config = dict(
    d_model=448,
    n_head=7,
    head_dim=64,
    d_mlp=1344,
    norm='rmsnorm',
    rope_base=10000.0,
    attn_scale=0.125,
    init_std_qkv=0.0214,
    lr=0.00117,
    lr_head=0.00689,
    warmup_steps=276,
    batch_tokens=131072,
    doc_mask=True,
    train_tokens=443600000,
)
MLP neurons of a small language model. Each row is named by its layer, matrix (gate and up: input weights) and neuron, and shows model dimensions 208-303. Each number is 128 + 24 x the weight over its row's rms, rounded and kept within 0 to 255. A neuron's up and down rows have the sign that makes its largest values positive.
Before each neuron's rows, "fires on" lists the tokens most often at its 100 highest values on Wikipedia text that the model never trained on. A number after a token or word is its count.

fires on: " " 87, " (" 9
L10.gate1123 [133 125 115 139 143 101 124 165 141 107 183 167 110 121  97  86 145 161 166 154 145 176 174 153 100 110 136 107 103 134 102  99 133 120 127 116 105 142 151  82 111 142 149 123 151 111 112 143 124 118 142 102 110 103 134  89 155 102 115 137  96 143  92 104 100 154 136  90 124 142 135 174 152  83 121  85 178 124 132 101 115 169 131 134 118 127 151 149 158 141 140 118 109  96 117 145]
L10.up1123 [139 156 168 147 163 130 114 124 125 134 104 106 149 126 131 124 130  90 102 110 122 156 119 173 140 146 112 130 135 135 149 108 119 144 146 134 100 105 125 154 124 152 168 153 124 167 136  99 121 186 162  95 163 122 172 125 125  91 147 112 165 123 127  95 142 105 137  88 104 133 129 103 141 127 136 123 132 119 154 140 118 139 148 127 124 144 115 110 112 103  87 154 144 118 104  89]

fires on: "," 71, "|" 4
L9.gate413 [111 117  94 134 129 185 111 138 138 160 130 133  96 128 138 142 113  94 137 114 128 129 117 124 118 156 126 143 131 133 142 130 118 142 129 125 141 129 136 153 135 147 133 126 155 142 147 126 109 123 187 135 151 133 108  94  99 120  97 160 138 127 102 126 122  89  89 165 127 129 147 135 139 128 113 134  89 150 108 128 144 112  62 142 165 144 107 151 146  97 159 138 156 104 189 113]
L9.up413 [169 146 114 118 123 127  84 152 154 127 132 106 135 159 118 118 148 144  89  83 171 129 108 172 116 156 105 105 191 154 115 117 109  99  87 112 137 131 140 146 153 126 104 107 118  99  93 154 123 128 118 144  79 146 110 120  76 154 105 112 126 120  63 170 142 137 143 140 131 131  68 105 101 123 185  85 133 127 143 166 156 156 138 131 111 163 147 138 114 138  98 141 118 114 129  99]

fires on: " when" 15, " with" 9, " which" 9, " had" 7, " •" 7, "ol" 5
L6.gate1326 [166  80 111 112 130 111 125 119 121  86 117 140 123 123 108 143 131 153  96 124 114 109 127 113 121  87 129 174 113  81 131 151 166 108 134 175 141 132 134  79 131 149  66 150 127 118 160 104 145 130 134 129 111 143 115  97 122 127 115 128 126 100 185 125 128 160 124 159 171 149 135  76 184 106 129 107 101  96 111 131 138 127 110 120 131 145 137 149 114 113 124  96 113 110 148 115]
L6.up1326 [119 101 131 109 141 145 123 155 127 146 128 168 142 145 150 128 152 125 130 170 152 140 128 135 118 125 117  82 104 124 135 160 144 134 119  74 141 121 114 108 101 134 150 127 125 145 143 117 159 139 136 178 100 102 106 141 145 153 130  99 129  99 101 122 120 139  99 138 127 148 137 111  89 163 128 158  87 134 115 136  71 105  98  93 166  99 115 146  84 140  81 150 130 121 110 137]

fires on: " \"" 41, " “" 26, " '" 10, " (" 4
L9.gate350 [139 143 103 152 151 105 112 156 115  88 109 123 117 156 128 100 163 112 129 154 118 164 127 100  98 141 149 157  82 149 136 134 153 144 131 173 118 153 106  81 120 157 158 130 115 145 133 161 142 126 106 129 110 157 155 130 126 132  88 134 136 136 119  99 138 152 132 121 133 128  99 137 112 112  99 125 146 120 116 152 124 133 170 116 154 155 114 101 103 133  94 131 121  59 143 108]
L9.up350 [ 93 124 132 148 132 100  84 118 120 135  77 124 118 100 145 104 143 127 147 126 143 143 135 112 124 129 115  87 133 139 113 143 132 118 102 116 111 113 124 161 127 166 196 144 150 150 153 136 135 157 129  96 120 139 134 134 200 100 135 154 176 112 138 109 140 112 123 130 147 142 131 155  99 128 151 169 139 122 124 147 101 139 121 157 109 117 157 147 163 142  97 125 114  67 134  97]

fires on: "," 49, " period" 6, " century" 6, " years" 5
L10.gate399 [113 135 127  79 155 154 142 120 118 128 129 122 112 137 122 105 131 123 111 118 129 184 117 123 131 135  98  82 158 113 132 167  52 120  90 118 115 173 141 167 124 108 120 127 123  95 112 153 138 152 121 117 143 109 147 104 138 152 127 143 116 147 125 137 111 101 121  94 147 168 152 117 107 108 150  96 128 149 111 128 114 152 108 120 108 129 130 106 114  92 168 150 116 131 135 140]
L10.up399 [156 131 144 154 151 113 136 182 162 129 119 142 135 130 184  96  91 121  96 136 155 116 111 160 137 105 111 117 170 115  96 131  91 118 129 123 165 122 157 135 144 133 107 118 102 104 110 153 177 125 126 134 129 145 123 128 139 164  90  95  88 143  76 121  86 107 116 129 118 163 125  97 125 132 114 133 122 117 104 130 180 138 102 135 144 118 109 138  99  79 142 161 106 147 122 137]

fires on: " l" 16, " (" 11, " d" 6, "s" 6, "en" 6, "or" 5
L9.gate574 [118 141 127 118  80 128 125 110 155 107 126  75 101 164 120 120 125 107  91 126 133  78  92 119 141 160 124 136 126 141 102 129 106 138 100 129 108 146 129 145 152 111 131 156 159 127 147 108 111 178 109 134 132  86 166 163 136 161 108 106 146 121 129 124 111  89 174 155 153 138 140 106 164 157 144 133 129  90 159 138 117 108 160 165 113  70 103 139 113 139 121 151 138 114 139 161]
L9.up574 [118 144 155 153  94 109 106 112 119 166 121 145 160  84 140 113 138 152 157 130 135 102 107 124  99 155 119 131 116  84 133 116 120 133 143 127  63 143 107 127 117 107 136 107 121 144 140 118 104 136 100 142 121 129 156 106 183 131 107 116 146  75  92  73  88 133 188 132 115 135  97 162  93 170 132  75 153  93 104  92 139 149  84 149 171 124 165  88 111 117 100 136 173 122 132 108]

fires on: " (" 65, " =\n\n" 7, " to" 4, " was" 4
L8.gate115 [106 185 149 122  93 120 147 127  88 158 153 138 158 136 144 148 138 115 127 128  93  90 142 138 139 143 109 140 130 129 126 139 101 148 128 137 173 153 146 133 140 133  98 120 192 140 163 118 162 134 123 124 131 123 154 189 151 159  82  99  97 132 117 119 139 128 105  98 133 128 117  98 152 150 151 111 162 145  88 158 147 168 147 112 162 126 122  74 157 147 148 165 129  97 117 112]
L8.up115 [161 159  90 103 134 102 161 144 155 158 155 102  86 113 124 150 112 154  97 200 154 152 124 142 130 146 141 130 155 144 120 109 122 101 125  97 128 139 135 118 124 164 138  96 145 107 109 163 153 139 133 132 124  98 129 171  98 128  73 114 142 117 142 146 108 107 117 115 134 139 166 163 140 158  92 146 131 119 136 188  98 141 135 152 116 131 143 163 123 131 111 110 166 140  99  85]

fires on: " the" 19, " to" 18, "0" 6, " on" 6, " at" 6
L10.gate586 [120 136 140 153 111  85 141 127 146 106 136 152 135 134 150 110 141 136 115 144 135 150  80 144 140 169 117 189 135 131 122 117 130 130 127  94 128 133 124 104  88 124 127 110 158 143 137 107 151 151 146 171 134 118 148 108  88 136 135 126 178 132 134 123 133 144 100 168 141 133 101 116 118 106 151 141 175 127 120 150 173 148 100 127 108 124 142  86 125 134 116 164  87 123  91 154]
L10.up586 [145 106 127 132 133 159 100  98 101 112 179 123 131 141 128 121  89 106  74 101 131 127 119 128 131 123  93 122 111 136 104  96 125 115 144 105 172 131 167 115 146 127 146 135 145  70 119 145 122 122  81 173 139 154 122 141 124 150 136 121 132 103 110 133 119 156 109 113 148 130 106 137 117 141 131 129 122 129 149  97 142 147 132 147 135  97 124 125 166 164 139 141 146 111 149 123]

fires on: " dr" 25, "ounc" 12, " Dr" 9, " Gr" 7, " tr" 6
L7.gate1070 [122 138 127 129 153 124 139 156  91 135 159  87 109 113  96 176 121 109  92  96 102 155 146  69 141 144 103 119 156  85 183 167 112 107  99 151 123 113 139  95 140 134 103 150 128 130 142 137 137 150 111 156 133 111 124 189 133 162 119 105 135 135 162 132 105 112 112 111 131 150 124 125 175  94 119 138 113 135 123 111 130  94 151 188 105 107 156  95  99 155 115  82 157 122 117 148]
L7.up1070 [157  58 112 155 168 138 120 142 120 110 142 142 116 130 103 192 118 146 114 172 105 141 137 109  98 131 151 121 128 135 171  88 173  87 143 153 105  95 140 131 158 151 123 132 151 150 113 162 128 117 121 156 121 135 138 144 159 121 126 127 103 154 166 135 104 130 139 122 139 138 115 103 154 101 136 118 103 107 140  92 159 133 143 144 101 133 102 116 128 123 105 115 145 121  82 113]

fires on: " \"" 34, " “" 9, " –" 8, "—" 6, "[" 5, ":" 5
L10.gate927 [117 132 105 114 157 145 161 135 110 140 129 128 119 131 149 110 137 111 119 155 143 163 116 127 132 123 118 127 155 118 107 135 120 104 177 165 143 117 103  97 136 113 125 161 114 134 136 147 112 139 101 140 138 139 106 144 138 126 136 117 112 151 140  82 135  69 137 154 115 121 179 147 158 120 132 131 142 140 132 114 142 113 167 131  82 146 139 110 141 124 119  82  81  66 141  95]
L10.up927 [142  90 127  89 123 109 129 159 140 122 174 142 151 146 146 123 103 130 154 133 149 203 127 122 151 120 156 109 161 118 146 149 154  86 138 121 130 122 120 132 131 126 145 137 141 124 124 166 145 146 119 116 110 147 127 114 148 123 136 113 159 123 141 124 112 117 166 155 133 133 154 131 120 127 166 149 139  90 106 121  96 139 131 109  43 170 161 126 116 103  80  88 107  99  99 168]

fires on: " " 22, "b" 9, "es" 7, "s" 7, "ab" 7
L7.gate18 [125 130 138 158 129 127 147 168  97 111 134 119  94  95 114 119 137 118 109 130 155 139 122  91 131 115 120 102 137  70 129  96 172 105 139 149 141 130 144 117 138  92  88 155 103 118 182 119 159 119 111 149 106 112 119 104 100 172 126 145 156  85 136 130 130  90 133 126 122 149 134 116 151 141 137 124 107 128  87 193 137 119 127 108 183 172 108 147  91 164 120 127 148  99 108 131]
L7.up18 [127 105 128 119 122 152 104 157  98  99 170 136 104 128 151 115 151 146 156 129 113 160 113 147 135 132 124 107 134 162 127 141 146 168  93 122 122 135 175 121 131 138 151 156 137 144 144  85 154 176 112 106 150 126 139 118  97 124 172 122 130 120 135 108 135 121 114 125 132  99 113 113 119 114 135 118 145 123 124 155 105 160 121 136  99 110 117 131 113 144 131 125 123  87 140 129]

fires on: "." 17, "," 15, " d" 14, "ial" 5, " in" 4, " such" 4
L10.gate1056 [144  78 156 129 116 125 124 173 146 142 179 100 122  99 166  87 117 126 105 134 118 148 120 157 121  99 120 127 103 152 134 170 143 130  88 169 117 112 124 133 145 126  98  84 123 100 150  95 149 109 179 119 112 102  68 142 100 163 133 142 103 156 139 129 155 182 147 112 140 138 170 111 114 133 117 127 165 109 112 125 124  90 131  91 117  92 124 120 100 106 109 138 113 133 114 113]
L10.up1056 [177 111 132 122 137 111 174 105 143 150 129 108 118 116 142  79 116 142 126 138 160 135 153 125  95 131 140 114  86 129  79 144 142 114 119 122 117  81 137 153 116 139  92 110 120 117 159 104 124 106 133 152 106  91  94 134 166 119 129 116 129 104 127 159 154 110 154 103 126 111 133 122 131 123 124 121 123  90 136 105 104 103 123 164  90 154 110 111 114 154  87 118 127 160 151 121]

fires on: " in" 17, "ou" 13, "." 10, "á" 9, " trib" 7, "ib" 6
L6.gate613 [ 86  98  87 135 123 109 146 155 126 125 168  97 156 151 145 121 158 116 129 113 184 113 139 143 170 108  80 104 111  98 127 177 124 128 152 128 119 115 130 112 130 117 133 120 103 124 148 101 144 101 120  94 159 112 122 115 123 142 129 133 114 118 110 135 117 164 101 109 153 145 106 154 132 115 133  85 136 108 118 111 123  74 136  96 106 149 137 108 138 167 123 135 138 124 139 172]
L6.up613 [146 114 111 105 138 116 153 102 116 125 150 131 138 130 168 134 143 137 145 116 129 214 116  91 118 120 146 119  76 113 122 155 120 118  91 147  85  95 123 134 109 134 113  80 117 148 153 101 163  95 145 148  69 143 152 115 168 144 172 113 110 154 168 152 150 150 111 153  71 188 136 112 136 134 136  88 152 136 113 100 155 105 134 117 113 147 122 120 130 140 132 132 117 102 138 152]

fires on: "," 90, ")," 4
L8.gate1106 [154 150 112 116 103 121  94 154 121 139 118 112 103 133  76  84 125 182 139 114 117 140 106  86 136 118 147  84 181 136 112 143  97 112 140 118 144 155 122 156 133 129 110 159 162  92 108 121 143 188 129 112 134 129 112 141 134 140  95  92 100 156 100 116 114 163 140 148 110 133 137 109 151 124 113 126 154 132 176 186 140 133 108 126 144 116 110 118 113 140 132 113 136 116 144  92]
L8.up1106 [120 154 131 123 149 121  88 152 117 153 102 132 155 125 136 120 129 121 131 142 164 142 127 112 147 116 114 129 122 181 139 116 108  74 124 137  82 146 163 154 152 112 124 133 143  61  62 106 116 151 104 138 107  97 143 100 116 121  91 124 156 189 112 126 117 109 147 111 158 136 166 110 110 131 122 138 156 138 160 151 132 123  99  89  97 126 132 120  66 143 148 139  97 106 124 124]

fires on: "t" 35, " At" 7, " Rud" 5, "sk" 4, " Ot" 4, " Wall" 4
L8.gate986 [ 90 147 106 156 128 139 100 126 111 108 131 152 144  95  76 164 122 111  96 129 146  91 160 109 152 123 114 131 147 102 125 116 129 164 131 143 139 140  91 114 116 124 143 115 116 134 131 114 142 106  88 107 103 136  83 174 147 138 173 117 137 124 119 179 118 151 145 165 141 143 143 108 163  92 131 123 116  96 111 110 120 134 101 116 129  87 118 108  84 150 171 133 139 110  97 136]
L8.up986 [137 117 134 111 142 162 100 134 121  88 127 123 128 122 135 135 116 139 128 193 114 158 114 107 144 153 136 124 124 101 105 167 105 132 145 119 105 138  99 177 141 128 124  78  81 142 141 144 134 166 137 159 145 167 128 151 135 169 110 101 134 129 155 171 150 153 127 156 131 137 136 110 142 122 170 132 140 124 139 142 152 132  82 137  97  85  87 108  95 143 133 103 132 107 155 129]

fires on: " to" 73, ")" 7
L7.gate103 [132 167 129 165 113 118 122 126 109 117 150 136 151 171 114  73 121 131 103 115 159 116 114 106 169 154 119 110 125 135 130 110  98  80  76 107  95 151 110 154 155  72 139 138 139 108 101 102 116 104  74 106  91 105  84 134 176 170 106 129 137 171 125 204 113 115 130 119 145 140  97  95 120 109 122 103  82 168 145 149  93 179 153 106 128 116 134 150  89 118 167  90  93 181  97  90]
L7.up103 [128  98  72 150 121 109 119 127 110 126 182 121 109 149 144 130 117 132 136  95 170 125 151 114 111 133 138 157 120 127 116 149  56 131 121 125 106 133  73  86 122 142  90 185 124 143  85  90 168 136 153 105 134 175 126 117 159 101 140 127 181 106 124 135  92 137 136 100 138 143 119 148 108 123 185 148 104 137 147 175 151 150 136 137 110 145 128 130 120 130 117 152 143 134  83 106]

fires on: "," 51, " year" 6, " until" 5
L7.gate1260 [163 178 109 147 149 107 114 130 105 112 149  93 113  88 117 111 135 147 119 136 151 159 127  85 129 162 165 129 131 156 116 149  83  92 123 103 127 155 111 192 160  84 114 132 118 107 170 122 141 182 104 147 100 123 103 109 133  97 130 147 104 109 132 114 116  88 122 109 171 159 124 141 139 135 125 115 153 141 132 144  93 160 121 151 131 122 147 153 150 170 141 115 130  98 147  65]
L7.up1260 [ 92 133 120  53 121 118 121  95  80 122 108 108  85 153 128  97 114  96  89 170 161 113 106 149 137 159 112 120 100 125 130 160 136  98  81 116 124 137 106 134 155 145 146 152 126 115  93  94 130 139 123 102 133 118 129 110 118 111 124  95 143 107 134 144 126 128 138 141 168 153 145 135 128 154 117 125  95 154 106 151 111 136  80 113 126  82 121 130  86 123 107 118 151 129 134  96]

fires on: "," 81, " he" 7, " she" 4
L10.gate341 [ 95 153 109 157 139 130 133 151 178 156 108 139  99  69 121 124  75 134 110 115 156 140  97 101 106 152  90 115 128 103 125 130 133 134 160 136 121 139 168  73 130 177 126 139 156 121 112 114 161 101 145 128 100 114  83 123 131 120 104  84 173 128 120  54 118 106 127 157 124 138 133 146 124 142 128 134 170 111 155 146 161 131 127 141 136 146 132  82 152 107 126 134 110 108 185 112]
L10.up341 [149 101 122 104 130  99 153 159 163 136 147 118 133  99 135  94 123 141 144 117 111 116 109 138 136 189  86 149 128 128 125 133 123 136 121  93 135 109 140  95 156 116 112  75 139  80 149 148 115 149 105 146 122 134 113  86 101 120 131 136 152 112 119 114  93 161 121 187 134 144 113 161  97 149 175 119 110 123 170 153 126 150 136 134  99  91 162 120  97 116 137  91 132 133 136 123]

fires on: " (" 20, " d" 10, "l" 7, "ab" 5, " War" 5, " r" 5
L10.gate366 [108 131 101 150 106 153 126 113  79 116 132 100 172 137 136  76 150  96 114 145 138 123 116 142 127 137 136 126 101 110 100 168 159 143 101 125 172 140 148 122 137 111 100 127 113 122 144 150 131 112 132 109 137 136  84 109 103 163 117 119 142 106 127 107 130 107 102  76 136 118 161 112 111 147 163 124 116  65 141 116 119 141  66 157 130 123 121 149 138 151  97 120 117 145 160 127]
L10.up366 [137 152 124 130 127 162 127 116 105 151  99 196 173 140 122 142 123 110 145 203 134 124 129 101 127 147 128 168 100  77 106 148  94 131 105 136 100 101 132 139 109 119 121 100  65 140 153 142 151 107 135 136 106 110 156 116 106  88 134 136 130 125 128 114 173  77 175 136 110 144 159 166  92 141 129  93 134 147 112 119 116 148 109 182 151 117 177 116 143 126 119 151 123  96 126 148]

fires on: "," 94
L8.gate724 [160 144 123 135  74 156  89 141 130 173 114 100 139 151 144  84  88 138 139 132 139 127 142 151 124  92 118 128 153 134 139 135 104 116 122 117 104 122  84 139  65 114  88 140 130  63 114  89 118 167 143 121 133  57 126  76  77 107  92 145  96 157 142  88 121 120 119 130 149 145 141 141 103 128 129 139 148 130 127 110 128 139  77 133 122 131 132 141 134 147 158 133 146  92 132 114]
L8.up724 [131 135 133 128 121 135 131 147 166 141 154 136 131 143 166 133 131 143 123 109 112 116 128 134 131 111 105 147 134 137 166 119  78 109 159 119  99 135 102 140 138  99 112 140 138 133 147 145 120 111  91  85  94 142 179  93 127 124 112 104 166 146 130 120 120 107 174 123 127 131 113 102 124 148 126 165 137 120 120 101 145 119 109 142  82 180 148 115 132 119 146 117 141 116 147 145]

fires on: " m" 27, "4" 16, " M" 12, "6" 10, "5" 8, "3" 8
L10.gate410 [138  89 103 123 148 108 160 177  94 119 104  80 134 121 131 110 145 119 146 109 144 104  90 139  97 102 109 107 111 201 113 143 120 116 120 128 132 144 177 121 113 136 158 130 121 122 131 120  73 126 122 122 112 134 136 169 103 113 103 122 121 159 119 139  97 133 101 158 118 146 115  96 132 133  94 116 108 118 105 150 131 108 106 107 139 143 105 151 152 140 100 178 139 118 104 128]
L10.up410 [103 136 130 137 168 122 135 113 190  94 108 153 119 112 158  96 124 103 126 101 126 110 144 142  88  99 106 128 119 133 141 135 127 172 147 180 109 109 172 138 139 125 122 151  75 152 119 111 126 110 145 135 106 130 106 168 145 107 128 156 115 151 122 139  92 186  98 165 138  91 141 147 122 112 171 138 128 166 141 107 137  95 130 114 149  87 119 149 104 156 128 172 144 167  74 136]

fires on: " be" 41, " also" 17, " to" 14, " been" 13, " being" 5
L7.gate892 [123 153  78 153 135 113 129 127 133 102 158 148 109 106 101 116 159 105 114 138 123 127 127 115 188 138 119 142 150 135 140 147  41 157 159 158 130 122  96 107 142 140  91 161 162  80  76  83 167 122 107 157 154 102 126 118 145 169 104 109 145 119 102 118 141 107 127 120 167 113 151 128 142 166 156 123 116 140 114 189 121 119 154 135 134 116  97 152 158 104 163 134 115 126 128  87]
L7.up892 [143 125 107 154 106 140 135 126 144 148 153 121 134 132 126 103 116 121 159 142 117 125 123 162 153 139 158 132 105 137 107 139  61 147 142 114 142  92 156 115 114 166  76 133 138 105 126 146 125 125 144  97 151 120 148 125 106 145 120 182 127 140 113 124 146 124 166 179 175 132  99 109 128 171 115 132 101 143 133 133 128 106 134 114 144 120 118 120 103 102 129 140 128 153 107 111]

fires on: " =\n\n" 41, "\n\n" 24, "\n" 13, ")\n\n" 5, " (" 5, " " 5
L8.gate211 [161 153 146 138 131 145 119 150 148 169 146 105 155  83 156 188 111 143 143 137  95 102  78 111 115 150 133 115 110 142 125 119 146 131 125 159 145 134  98  93 136 161 110  93 154 122 106 152 167 115 146 167 160 133  93 146 112 139 127 113 151 137  95 112 136 114 143 104 143 115 128 105 113 155 153 140 122  94 155 134 159 109 161 131  97 127 111  95 113  96 134 155  96 154 170 126]
L8.up211 [139 149  97 104  98 113 158 161 146 155  91 133 125 130 128 151  70 162 145 120 127 115 101 116 125 140 177 133  97 137 106  90 125 151 130 169  94 140  64 104 126 126 132 135 150 138 146 134 152 148 115 133 155 114 166 109  88 108 116  87 167 137 146  84 160 103 114 122 131  95 141 117 150 144 125 155 136 132 107 131 117 109 146 136 116 136 101 144 121 133 133 124 165 138 131  87]

fires on: " with" 38, " to" 10, " for" 9, " of" 9, " by" 8, " on" 8
L10.gate1264 [111 125 153 135 128 135 108 131 174 156 108 171 125 121 113 144 112  87 126 161 154 163 127 171 194 127 108 164 125 152  83 181  96 120  87 102 145 105 130 117 127 126 113 154 127 115 115 155 158 128 165 134 127 163 104 100 101 126  92 118 150 137 114 106 120 161 139 109 153  94 118  88 100 137 129 133 135 120 144 133 148 132 147 162 125 121 187 138 114 150 112 143 104 114 150  96]
L10.up1264 [137 128 118 135 111 124 161 111 111 146 149 144 133 174 153 132  98 133 135 154 161 127 133 124  98 109 102 129 118 133 162  86 143 158 152 123 143 116 150 119 127 110 118 139 155 147  72 107 141 127 137 171 163 108 117 143 113 144 149 109 149 104 150 131 118 131 104  85 166 137 148  97 103 155 127 124 135 127 128 140 114 137 140 120 112 126 133  88 117 135 141 140 122 170 116 154]

fires on: " with" 46, " when" 6, " where" 4, " a" 4
L6.gate1054 [147 127 119 109  95 105 141 110 134 140 102 153 133  87 142  95 178 122 139 125 164 136 147  74 171 141 120 190 118 129 121 170 116 107 107 132 147 117 132 138 156 106 156 158 138  83 183 150 132 158 164 136 126  89 138 139 164 127 114 125 136 108 164 103 126 160 130 176 158 127 105 107 143 114 116  92 158 125 113 206 173 116 119  96 154 138 135 145  91  98 127 105 112  99 111 126]
L6.up1054 [139 100 130 155 115  94 105 124 170 116  86 166 168  82 131  79 152 114 103 155 162  74 129 155  91 128 135 139  99 135 163 112 149 130 162 107 115 129 125  82 119 130 114  94 163 112 140 139 128 137 109 147 108 125 148 131 135 133 109 148 140 101 132 150 166 116 125 170 154 117  90 145 164  91 124 108 128 142 145 109 126 152 108  77 129 114 110 161 134 144 109 154 130 116  79  63]

fires on: " |\n" 28, "-" 20, " " 8, "0" 7, "\n" 5, "." 5
L10.gate935 [113 160 139 143 155  97 145 115 115 111 117 146 143 139 116 114 125 152 129 127 140 152 115  99 124 128 114  68 107 103 114 132 130 109  95 110  99 122 116 130 130 130 138 122 169 107  90 104 143 119 135 128 164 155  81 126 148 124 137 113  84 101 114 183 129 146 123  98 143  70 179 129 131  98 164 106 168 116 129 114 124 147 139 138 124 112 131 171 145 124 101 105 136 102 141 148]
L10.up935 [119 128 140 178 121 112  85 104 120 111 100 119 128 144  87 118 149  99 121 107 112 123  94  98 129 185 133 153 161 167 174 141 172 144 124 125 125 136 129  97 120 151 154 129 109 121 125 142 168  88 145 134 168 114 121 202 137 151 139 123 104 101 142 106 123  71 160 115  78 142 136 136 156 114 155 105 127 126  97 146 158 164 136 128  99  83 150  99 104 110 120 128 117 116 127 132]

fires on: " \"" 25, "um" 10, "," 9, "as" 8, "o" 5, "os" 4
L6.gate18 [152 102 105 143 129 128 107 160 144 160 133 106 142 112 124 100 138 116 136 148 166 122 121  53 146 147 121 191 146 138 160 137  91 121 138 124 141 147 143 117 153 138 116 157 146 128 118 145  98 160 132 112  79 171 114  93 125  98 108 122 104 152 127 141 133 133 129 173 111 117 137 116 129 151  75 150 144 132 147 162 189 139 145 109  97 150  91  86 142 161 149 104 117 144 143 128]
L6.up18 [101 166 120  96 109 100 103 143 121 153 158 101 116 168 130 132 123 144  85 151 107 157 118 152 112 145 130 168 143 168 132 151  99 107 146 117  65 118  73  99 117  84 134  97 118  85 131 141 120 130 125 138  99 128 142 110  75 102 130  91 132 134 151 120 117  88 134 180  85 116 101 131 106 146  88 161 128 116 156 150 112  98 161 101 117 128  92 115 108  89 132 125  98 102 106  92]

fires on: "s" 21, "as" 11, "a" 9, "ris" 7, "es" 4, "ran" 4
L9.gate199 [ 97 108 156 140 146 120 158 146  86 139  84 152 117 135 132 119 127 152  92 108 148 133 122  87 103 138  79 121 131 160 140 136 147 139 158 178 133 159 123  60 128 133 140 135 109 152 126 154 150 105 150 142 137 135 135  94 132 152 130 125 112 112 127 125 108 141 151 181  76 133 128 125 151 170 147 162 166 142 135 153 126 115 120 158 149 123 171 132 130 112 137 105 138 143 125 151]
L9.up199 [ 96 110  87 105 115 128  72 113 119  90 161 138 110 105 134 100 105 162 129 126 125 102 146 171 103 134 148 168  89 122 125 183 144 125 114 128  91 109 167  89 110 154 137 146 135 119 169 126 185 160 122 128 123 142 126  90 140 111 125  96 137 134 132 149 160 106 125 132 122 114 127 145 158 101 135 122 118 134  99 147  69 106  95 134 118  92 152 130 133 131 108 125 112 156 124 170]

fires on: " of" 19, "6" 10, "25" 7, "5" 7, "4" 7
L7.gate725 [133  94 171 142 118 119 141 112 126  94 159 128 160 132 123  99 112 175 139 126 167 112 106 158 127 166  95 145 131 159 159  87 150  95 156 103 174 101 119 125 114  89 102 101 163  74  73 156 127 147 107 102 158  89 162 188 137 126 121 103  84 125 115 136 131 131 116 154  87  99 148 127 125 152  94 108 106 125 132 153 129 147 132 113 147 171  96 136 105 102 107 131 109 124 103 176]
L7.up725 [112 146 162 150  98 130  83 127 159 145 149 160 170 134 137  95 104 153 114  89 165 139 148 167 121 131 134 116 113  90 134 102  94 139 136 175 157 112 170 120 121 154  98 145  92 110 106 133 108 165 114 106 112 144 114 165 130 102 145 128 145 130  68 117 111 178 139 116 143 137 150 131 128 151 114 148  90  77 106 121 121 140 157 130 172 159 117 155  80 105  85  74 143 194  98 134]

fires on: " as" 42, " As" 14, " was" 8, "," 6, " ag" 5
L8.gate1089 [118 152 134 130 142  99 119 119 120  91  96  86 130  82 142 134 130  94 121 123 133 147  88 123 158 170 119 123 158 121  71 151  68 127 103 130 121 135  96 104 133  96 140 146 105  87 129 119 171 141 118 107 129  98 153 105 165 157  93 101 127 122 110 151 128 143 142 169 109 141  99 120 114 163 148 122  94 142 144 137 143 129  94  92 137 125 121 159 142 110 117 125 144 143 146  93]
L8.up1089 [158 123 141 132 114 161 109 115 106 114 134 157 119 109 149 112 130 141 125 115  72 165 130 112 126 180 133 112 131  93 106 125  94 129  67 141  89 138 113 139 118 119  93 125 132 121 131 103 159 111 159 112 136 130 145 133 131 142 124 128 112 128 134 146 104 179 145 158 136 156 115 147 164 157 159 142 169  91 171 125 140 138 136 123 119  94 116 103  84 111 135 164 155 133 144 135]

fires on: "th" 22, "–" 12, "nd" 7, "st" 6, "1" 5, "-" 5
L8.gate608 [ 83 143 139 113 147 117 133  90  84 148 132 114 106 111 189 141 178 113 124 119 133 128 149 117 109 151 110 127 138 105 144 122  91 151 130 167 122 178  64 146 163 136 143 140 104 167 106 113 126 146 128 145 137 104 112 143 159 153  88 109 151 133  99 121 158 173  92 118 141 153 114 155 120 181  97 118  92 108 120 127  99 116 175 129 155 143 145 117 103 117 104  89 120  94  88 130]
L8.up608 [ 93 141 147  88 125 133 155 154 133 112 123 133 128 121 170 154 108 121 133 114 136 110 165  76 124 142 175  98 149 120 145 130 122 112  97 126 110 133 108 106 108 127 149 131  82 121 116 159 135  97  90 114  84 147 148 180 146 140 152 126 152 154 168 118  98 136 122 125  73 142  99 148 135 154 151 112 133 172 102 135 113 132 130 147 132 127 122 122  89  96 138  77  94 121 118  98]

fires on: ")," 18, "," 18, ";" 13, " part" 12, "it" 9, " member" 7
L9.gate375 [106 100  80 120  98 163 118 159 129 122 107 124 135 133 147 110 147 180  90 150  80 159  74 165 158 156 144 135 159 170 136 127 122  92 112 111  96 127 121 151 111 179 112 131 111 104 118 134 126 121 140 111 121 155 150 116  98 167 123 149 162 141  98 110 104 111 129 140  87 121 181 107 147  82  91 151 156 139 142 128 151 160  74 104 131 139 138 137  77 129 153 134 142 104 119 122]
L9.up375 [127 127 102 121 108 143 110 145 112 121 123 113  64 156 113 172  99  93  99 145 133 138 151 120 142 174 142 103 142 153 138 113 120 146 139 122 135 111 123 139 103 151 117 165 118 128 103 134 149 117  99 131 135 137 120 131 121 155  89 127 135 129 138 148 121 117 127 107 135  93 140  95 129 135 167 133 131 136 135 158 141 150 120 155  95 153 130 114 117 138 133 153 158 159 129  96]